Weights of a small GPT-style language model, trained from scratch on English Wikipedia.
Size: 7 heads of 64 (1 for keys and values), MLP 1792 ReLU.
Architecture: RMSNorm before each block, rotary positions, no biases in attention or MLP, untied embeddings.
MLP neurons of a small language model. Each row is named by its layer, matrix (up: input weights; down: output weights) and neuron, and shows model dimensions 298-447. Each number is 128 + 32 x the weight over its row's rms, rounded and kept within 0 to 255. Numbers have three digits each.
A block is one neuron, or neurons of one layer that tend to fire together. Before each block is what it responds to, as a language model described it from the Wikipedia text at the highest values.

Prepositions opening locations. Prepositions, mostly "at", also "of", "in", "from", that begin a place or institution phrase in biographies, e.g. at the École, of Évora.
L6.up834:084137121140158110143143137154125173120113166147089090191160132114086120104087119120119144130161093183169115115138165148176164150130169098088119145067098102143138135165070151222127110157114078105118080058064216147116201108160109105160110164145139132199149068150100148169142137108057061157149126143138080142140154115122107110130142121137155142130159111104135163135097153167135128111161150143138150117140083174153146161098168113120165193123164181168135
L6.down834:139100179156140077122113156144126139108116134118092130157078163099169165130146139109125150157096122126134163194182071089093126148140132138104110151099172174092109132108079116127134132073138098088153092085163132138176158136163143134072140131190067114113133150185194062130107099173086153147144096111147100166162102077080170148148125120094108192095137128137144150197131063132133108100101088090107101150095162162093142229111145126102104071126080099135163

Place-name continuation separators. Commas and connectors inside place names, mostly the comma between a town and its state or country, as in Boulder, Colorado and Framingham, Massachusetts.
L4.up12:077149126033111139148145085084169138151078130105136100117100160131179090189095103130123122180176118149123202199161097104137176113190167089110116062094142143112144127136054116107113094161108098157118095125070162109144114176109121169120189119116117123172141145202133180173150173132116118164086151114096159124133155088155078066185139075120090132169180058133097184164148097124120120127130137110102104157133087104109185104153135122118139130134111131110150
L4.down12:153148147194082078075171105070145127161152066104116135077140174098126166135181123127151130112138171115148112193157172145154123114163161161065129092100119172151113119101084189161088152075101119115131097100134140133145122104175114134129112135184156126177144116119155148156100137145155134137095150130125155180104157123120154075162109114113117104130141131115098094163189123108085134054101054142114121064169102108067171095114097160151122096063094144185108
L4.up756:121148108110141132145096165099131139170117132126122139107080120126163153123125093134097093175161102151136138109103134102158124170146130111056123094155132082074121164140051145146093100119085159122089144173067117162095168115141164167213126157118122098184124154113129159132108145075126099165096093119057145132124081130156129037145128162101063149163102153082071147159144124132126139126111107205150100180141106136147229131105141124081165139136084138142097
L4.down756:152077150115129079148116131092143140165119059077090147084102167086125121118178104119161145195163151094093173143141132080128113127192144125112146129116126152093104124125119146141151140110134133131129179116089126107132139094140114122130147098189157139153109154100141148163079137126141200085114089078106158142165172137166178136140099136123153118122148176114055127138140119159178129086096090128147084092090092191061157114103072168079148119093154141138117
L4.up1055:153192089114132132146153115113107107113115107146184209119118091099121100198096130119072102169139081192133179134172105083130204129154129209100154097117156132131092121099150157080113116113158121134100095084121146123078147144123118187128146149081094109159193171141132180095131115108108087143126159117176128130127086083208123114106098091135149120102171145174111162145085173184151123110154126098108134111179108112176105161095110100136166169152144107138151
L4.down1055:138109168103133111101135111133125112114158145163137170153159136155183124113138137128136107108171113128161103106113070167122069129168151119101125102075109139126083101142089164111108129107132085151142149079136113156128078109122147152100178166125101078146170196131113081143145121221076043176108129119137120079127139160144098114173102124141162127079110062161137122221171142167122135126140144104097133109174116114164168124136070097110134030202095087144139
L4.up1488:093174136124105099174139144130174098126124176116108176134113075120147093160116118107097117134135093170109154132134082106097145136124096117073146130101097107125073106157143160084129129108096119105092120107063139139114081131147107189171111151198174132212174132086164108086097099124106159070107083142171142157130103111172166084175146136153135153109156114173093088118115098141086159136178089117170125113205097131157145127137086123089163147149110094096141
L4.down1488:117173155208113121167124121179137146055088114127159078137135125135137122122131114113109138132226131147144127158135071097137121123164157132075184059149111133124044112101089130131131117072029113081171111119110101152131144140157121143108117118140155077064124111052151183095150141163153070142053197102069127132137118099166174125108153150151123112116142085126083145155120141123134154108078105093119118091140138176110173161098062144097143086143096137185168

-ing nominal/modifier words. Word-final -ing forms used as nouns or modifiers, often after "the" or a hyphen, e.g. issuing, managing director, line-drawing, networking; sometimes nouns like development, support.
L2.up504:125129063135147147128172118162116166108110064153116064130103163129080124158133131119137147193153178132147188078159110116163147146132179125113094152090165145111139144201061132137173140160132113123072131163135135109107121086170123119118079108147118169171118115174114178139164144113120129076153099143155110181079128111134080160091085113138071144152159163142137163145163108145134193142105084144201175106172175122139147144129158108119124093148112152129112
L2.down504:140095078132153154106136055094172117128130100093105106151108095210126145113054107145167112100133136152128227144153091174078195159126023111097194095127121188028092161158194144128131153111113133087173153148076141147104143160155197153092152098129124094144089161127155138132112090140146194143091117138101112118073154098119093134106112163143139094156100180064044137139121117151151134134119176184165129149158164127154117164191132106160113156159131182139144
L2.up620:140125114175123102149212146117170082065126079137126114156131147153053149142144084123064161126083139120129150152122114135112164081161184075106136111100156088119136134201207164144112136155167148102106175087149154157098112161148135078149082136141136126124075114133100066107149124081142197099135082158122137184056162124041085124086034158134127138143138163131168053137125104185191132137121140165154140090163187133129131121129134123128112119161133116083118
L2.down620:118095107154107125161134000138084098103127092117120140111101134124132198194172165071159191075143147070149133074087125127101104123123162095100133099175126182045115120142127144123194110137093110132157097110144102127146145126178153105177120150079131103150112123157171146112123149123178100137104104149120130140074118108107095158122090115092159141099121096115121170091139141189203105109091122107172179105121135101100128103222168161161105124120131103134154
L2.up1129:173119151080196153119134119125151140098134140154091115160098123113139133102136094148154098125129149158132216169143108136152168126115181139163151127120173146129136114212141120109097112169125146117081092126138167101166165112151158121141093138091120161104152180067080098088162141096158133203156112090123166125057116125153196135112157112057144161168155147086132088125141116151119161142095120180112133140118123186173155074148092096150101128194133163166133
L2.down1129:134074074126152139163119109212139099116128108077133134117149145127113188125080188134126139104076165142114137131135124140208104093107113167143142113115138171092107051145159184162173102119145084127058108181118110104139119168130173117135107152159071185120093112140186119150114174113110142142191096158102142066110105102114174098131085084118052070165123086114150189163101076178105114144079117129156174124133048123060124133105045111136123111107168113107082
L2.up1383:151122124146132175115140174115142126059116109098088136147122103153126150092141072134099141130117088104174141131121081160173169113158156186161115152105192099129068083174192173072092096154086178102125125115122113147114112122133148121127123127126125149121088160088139133108179122137105160167136065137168149161083178129119123148118113084058121103172132145071170080160133086140101134193130143152113134077107172150147136114140147107181107170130050144052135
L2.down1383:177130112138130166118164042112087132073137066102105090132117167151124175150146137084161148139089169145148131143112082152137128111138042143154156132143176172061104116141146161126115122137145154155140092157113141129156128098164160122103104126096130140138058129156158141096133108106127150166157111102120131136120123127102073117105129132146061099162160133128104132114063133137141112124072085131142181137166108112120110147170079151124098100179128154138130

Trailing digits in numbers. Final digit chunk after a decimal point, comma or colon in tables and statistics, e.g. 21.'0', 32':'50, 144,7'38'.
L2.up916:150091162067113084138114091168148113112099136107142089191109169101126112158143101117120091115139134093148181180107123082137165164123143102125117161144147087088135179117092086140078158118140065157086089112174113203094111103158170074173135071151102129063166162186151178103101163166052178171116129062125107163158182152139138178140034119112053128111124168163167173162106100125175124155194096096184062130046155115086133156118130116098124183121135132160132
L2.down916:142125061163129109077149095052126143083135094130143088183231121079129145134070167163115066150115088098146101081103138141139113154078154157098139105149171155162130102155166146135133158125214133101143125177147141117127136122165173108132110120122104063045118125141192162138143105111121097145171123126071060109139168162124134193139119137112103107150079112123131046134109168135107044088160093134094150109143156091141133118162113184143150157123108120154131
L2.up934:100062122128175096127095105127112138117077152145134130165089117108134148100108105166148152151135128124134209109096114078170129154150153183125122086124142137096143126124114132116126156101188120145137107173143122097127152116185161162127092135095155157115104152179101071222111189125082164123183114107107148140144149151117144124129147104102167126095131092128201117121137144101135071111174118101140085141095187145132143108133124053114152160143174134144131
L2.down934:158116189092053161099145104143091140137136119082164101121127097057207090155136141198168115114117083145133087155135090104129169107133186145148137161113140111124097139124105142118114126117153086133171050130154146149145082077164093104101103133145113164115208171113158120103159083144160095107122099140072096129127134055185069144100111132173054143106124157097169084143098166135084136113113133141156135129157155085099136127158114075138151092152046128120125
L2.up1001:134058114092137140128120156108140070098110106130143119151146088215116108177136162098085076125167159155173148090071087137160128161114125126138123131079145110145121144166108116109085128152160118137076091116140091112134124157152116161077076143169140107148095156128077166168141137174140127089145135133116175130108149086154088048097202134170121097144126102106161111159194152137127164181158087116149063184137161148202131087118120109149164130097137137115159
L2.down1001:124121148162112102138145136068077151196157158166131093148151101115073056104082090195129201154168111119169064115136048117075149111095140114124144071171106153105148104092163155156146084157191081143109195115081128135119127094106143083088176158096125114125112128117163200136091145117135124138100147112186111106086123132067099124152097176150179116100132167125150098133084129179132123057104135113114132091084115109052099136102092143148183110183184150147084
L2.up1554:109087059106111155123154106136157116155111160156112158154142127121158115174134131122174117070078144141187088122076115118167114180165185133124092129138123122139143128157154074145126171134156181110112101136099130127115119158136147131123095147111162167134092107121074133118133151141094147169182114160176147120078174111116104110125143123186180105103095082146127163136166147178191149137201146173117086114088145093161126105103164124135189102104067158084132
L2.down1554:106138200152101142169083105170101126150151093131117136126112162109159145136115144103093146117155143132112083146152117111091135145088065111074109079182141161125126102160098163176111119159140095112161161153138153127076140101140163117119135151131139176193118150124091110140102128110122126116066163091140144094144050174083118104107190157057146118093144147054130105134159148111159124133140080158121148147198192140111076132146107155112112178119141170155158

Preposition after named venue. The preposition "in" (sometimes "at", a comma or table pipe) right after a named venue, event, degree or organization, before a place or year, e.g. "Museum in Spencer", "Olympics in Atlanta", "degree in".
L4.up14:157133093097167143152119119106135155086139095140164168145126127139117154141165130153094150128124111182144114154105071178178030128146159102147084151129129105156140110133053115105164152164118117102117150150083162128117065130156109171083109125104125112143097150099102108117107130117150107116136133125106128138123206088041109071194193101079130143155135127184114129168148091118149129138116136071101139156165184138142138112095173093042149111124097139170106
L4.down14:136145158127140136113093057171117117068160140107131123101134119168141120148108148120094126138120213179119168129135075152124116199193161164059131072121157135103105176104087102168108164080079076116111135111186216163119105110119174129180121120177116126150073162032105095097136148153171083113132099135135128105106144147094112074077127099149107092155132163131132119130100103139127112132067127183145127185132151138140134124151123161109130147087083140132129
L4.up374:092074098128120131143093114090111097103105115109073182155064169114101112168149084193145103100125117106124164157106104116125130137135169204135098179138129141113105148086158140104105147155100140112117125097084170115110151146150136189154115126215168151169131199065104128138136177172100084133159136125062126141091133119191131128092190108078135143115120130184175114113127060147223194126142195179161137134083117108122157141132135116115171183155113148070136
L4.down374:155149052112125155112138140177117134169134102110120143145090143111153103137107097127100133163122106112144156074149140157113147112124089159153129159144119117137124123137104139124174126104154154108104166080112137088105166190081099125107182179094123126109169125118110109132145147114148121120169122128116077149137162155140122129115104195118158098142116113139099091156142123058094203092138160111183140074154149146192100138118187157132130070150140105105120
L4.up1075:166133148131134062032212090073197099123112140150128162182111164086122111091140088107180192134138174158117151096169052106141131143150163135149119144039160141126114127080115104148148102137157138112085136108109172133106112132145120167151131122075148148160155138162118121190056112104116131115177067167135114098142108104138097110171106184151129180072152117159099111137139117104121145137138071112149072165158117144104162068111102130088107113133133109184059
L4.down1075:083119133146069121149060063158135146151127121113141096134136106129069185154114099143135156101145173107104103133168100089129255076100151168130141109146126069134111147118114128069190131142099083083140126179165147096139152157089156148144121133204088120183112174077151112109122110102143122153141130062121158125107112112142152125093168087090120110089109177147100150113107146165182134081136088137089094181132173134159111153186098189145122094119122129121144
L4.up1433:087154132121060098192054123103129062199127086123107106077097169091135101185106105128094133187169116167134148173145109147140096182137180172133120129085087114118148132163115162116166134139172158121107154119075150133132100117160151143193146104107116112201139083140110150133149153096109142118078073109141096089174101118121100055107117126137121171130188109146101185186138151130154118133115115081089105166157146176125151102126148113118217094112135181194163
L4.down1433:153122159126068089091141102131107111147154093126108169126062098139144145135122163108167150160147161150154102145201158121128112111170184115113140112107151154140122169081118096133109174113068143138068117085167106156127152098117100136131160110157101096145101096102108129117089154109155160122138165095138126095134168104114186126116105163118131064125144169124047084123168133145179171066088080125144147146147119098139136127078077138097112106051097133149096

Before a place name. Prepositions and separators right before a city or venue name, mostly "in" after a venue or institution (Museum in Thomaston, Olympics in Athens), also "at", "of", colons and table bars.
L6.up809:137116091099165150141183119131117134143132133139135158124098119143111147151132119146052208192095092145125163176165168121120139120143139125105109160101088139116125165110063119133180129162139107108108127091104108171106125068164132160142197139125134146145116123159112153143162160090134145179092113064153138111094116099148128104189118105119172186162111112143083167206062155101104120070143149104106080142085135131142125133069127094091147118107136142119106
L6.down809:115171143124191143150121098093116127130118117156151111116103124139108105135164160108151171175217129176111130129193153169138096170112186099108084114071162098125144170182117095136185115209144130147152085139103108141136160162170098124103130162114139088106110136089113138148104126202175164100153157131120174120131175166107098092138117166163084125094153099109152154103130103103174142170154155147103119152086179159113131080139078098104086103118135172155132

Place-name completion tokens. Tokens that finish or follow a place name, such as County, Town, dale, or a comma or "in", where a larger location comes next ("Wayne County", "Herkimer County, New York").
L2.up905:169096161107157131167147179102210133182145171154077092119049107145168098151110101155146103162091143121174127152125147062077138123165177168169148090143073153085136133154082126117085088119209114103089051121082148166086139143222145138157120119133123118105119152091143190117163185137102150157054166131139169119117167141148081163133178172158165113128153105095105112129102117178139178120189118119144112091151037085145168071091134082123136152105160120151092
L2.down905:145135120131119157151146075146099137133141115113140137120123135082146107170098145146143155137130062152118174123116115073198172088132073100154122142139165105115158100114122133129166219118145093124094141115115139130087170150087125117140077172090097168153159123077157170127073150147135125122205106171156077181109126127117124203124114125109125186121105121186104134077134144164172101170110074088179129172121155128204071139113146132202140116125088121055122
L2.up957:126139150187114078184114079101128155109128079136143119141126046141170088166158107166118093185142147203134132080154147119102109157085166148108100108159133108120159158103114123139129083091182149136126082105099116169100180125149136169124145153159172142103100170130140112157121124121069099158043134067115108157202128119107119069173173072169121157102129078103083112112160169175143115139090123183065099115156133125196125112129128134130163140143150127170110
L2.down957:123141124120063093155148132108101086116113141127183125139110156115108139121169126129072064209144114100155169149055136164164107118121113137109138154112092135170162119110125198071130167114196134094121107131144168129141175096093171108105126105133157157143138183102184123027136141121074115062126136134142115108123098129098151099156080073157164038095186115153161101182177091151138094179104107150146141158131142145145139124114106137101119143084111116105099
L2.up1026:072162100171135117137141101100161091117121091175110168095128139155142095181165090165118115132111105157140137102143128102029129125179130159085117101111100137070095119113119159127069138134090147112114121123056159200131139130127163118130151149098107100114087152130118060159056198059119122125095166106103159122107117106140134110174100122108149165146152106146127100147101154151123209134119125134132144120138086164165126112089111036032147115149139119145139
L2.down1026:135161168145155063122087106127054125122098122152184138179129158132141144149161103083119140148104126116090152100156108100097193155146154134126120137141080138118166133135109119151140164138145170101162170115155196109094148160098148129022112122099099213135126138093136152077136112146105138137104152156140168128137145108036147198094119107112175104103087155151178161080200153147120100166106093192107128060181118113134120192186080137110191062068119153145117
L2.up1388:126190156174182095140105131178120137088128121167129121152136165122156119147199142129117132156117083200126120094168120130101140123119149130107042124086154122147141119198103149147113100138101105073079179132097112169049112092176104147130157155105140091109120104118126090113128166087094066177100119062149182101154115104125143078140141094123147138087160114142006133110156134152100140129153156130134129122169140124111133202143109091103124144173112116106111
L2.down1388:103139118093135138135135094195049147142145143139088131046152158131138105120164109059135093131103108107140144092089111084130150197113138133092138158153122127120177172150094118200137144103149128157146187119164072102132208131089085166078187160154087174137106061154072151093145109147089123147141134076150090112131132096079108137134142124148164112177125138097121117129169119150162117133137114112121162115153191185125133102191140053126152083202170154147082

Place-name slot predictor. Commas and prepositions (in, of, the) where a larger place name comes next, e.g. the comma in "Dartford, Kent" or "Greeley, Kansas".
L6.up1676:110163152117092123082149108089173111158106141161118144125086112089095126195115081161138079108117099152124126092117107096123104118163106141136098113089111159131129155126078198086117060127154160112084091088124160158096123147128113127133125162177143148184179108155126151142102151112101170147125134123098132137162099129167137102107077135125092166130154064133074193152121153112093107150110098147181147127171129115138232116132099120116123135133177126104138
L6.down1676:139139184186117108128099136094064108097146178113147139119188090111144155200178103125125156107135133175077128177134107161142100160121119135140147099137075140080111143103128190141105104160108126159084082130115055126137151107105110146133113132108185086156116147095072153127159203097136088145085160094115169223094145102150159145157086162143135116115129111149136146157145119116094171064105102130107191158131116116173157078078072171140130098134101130143064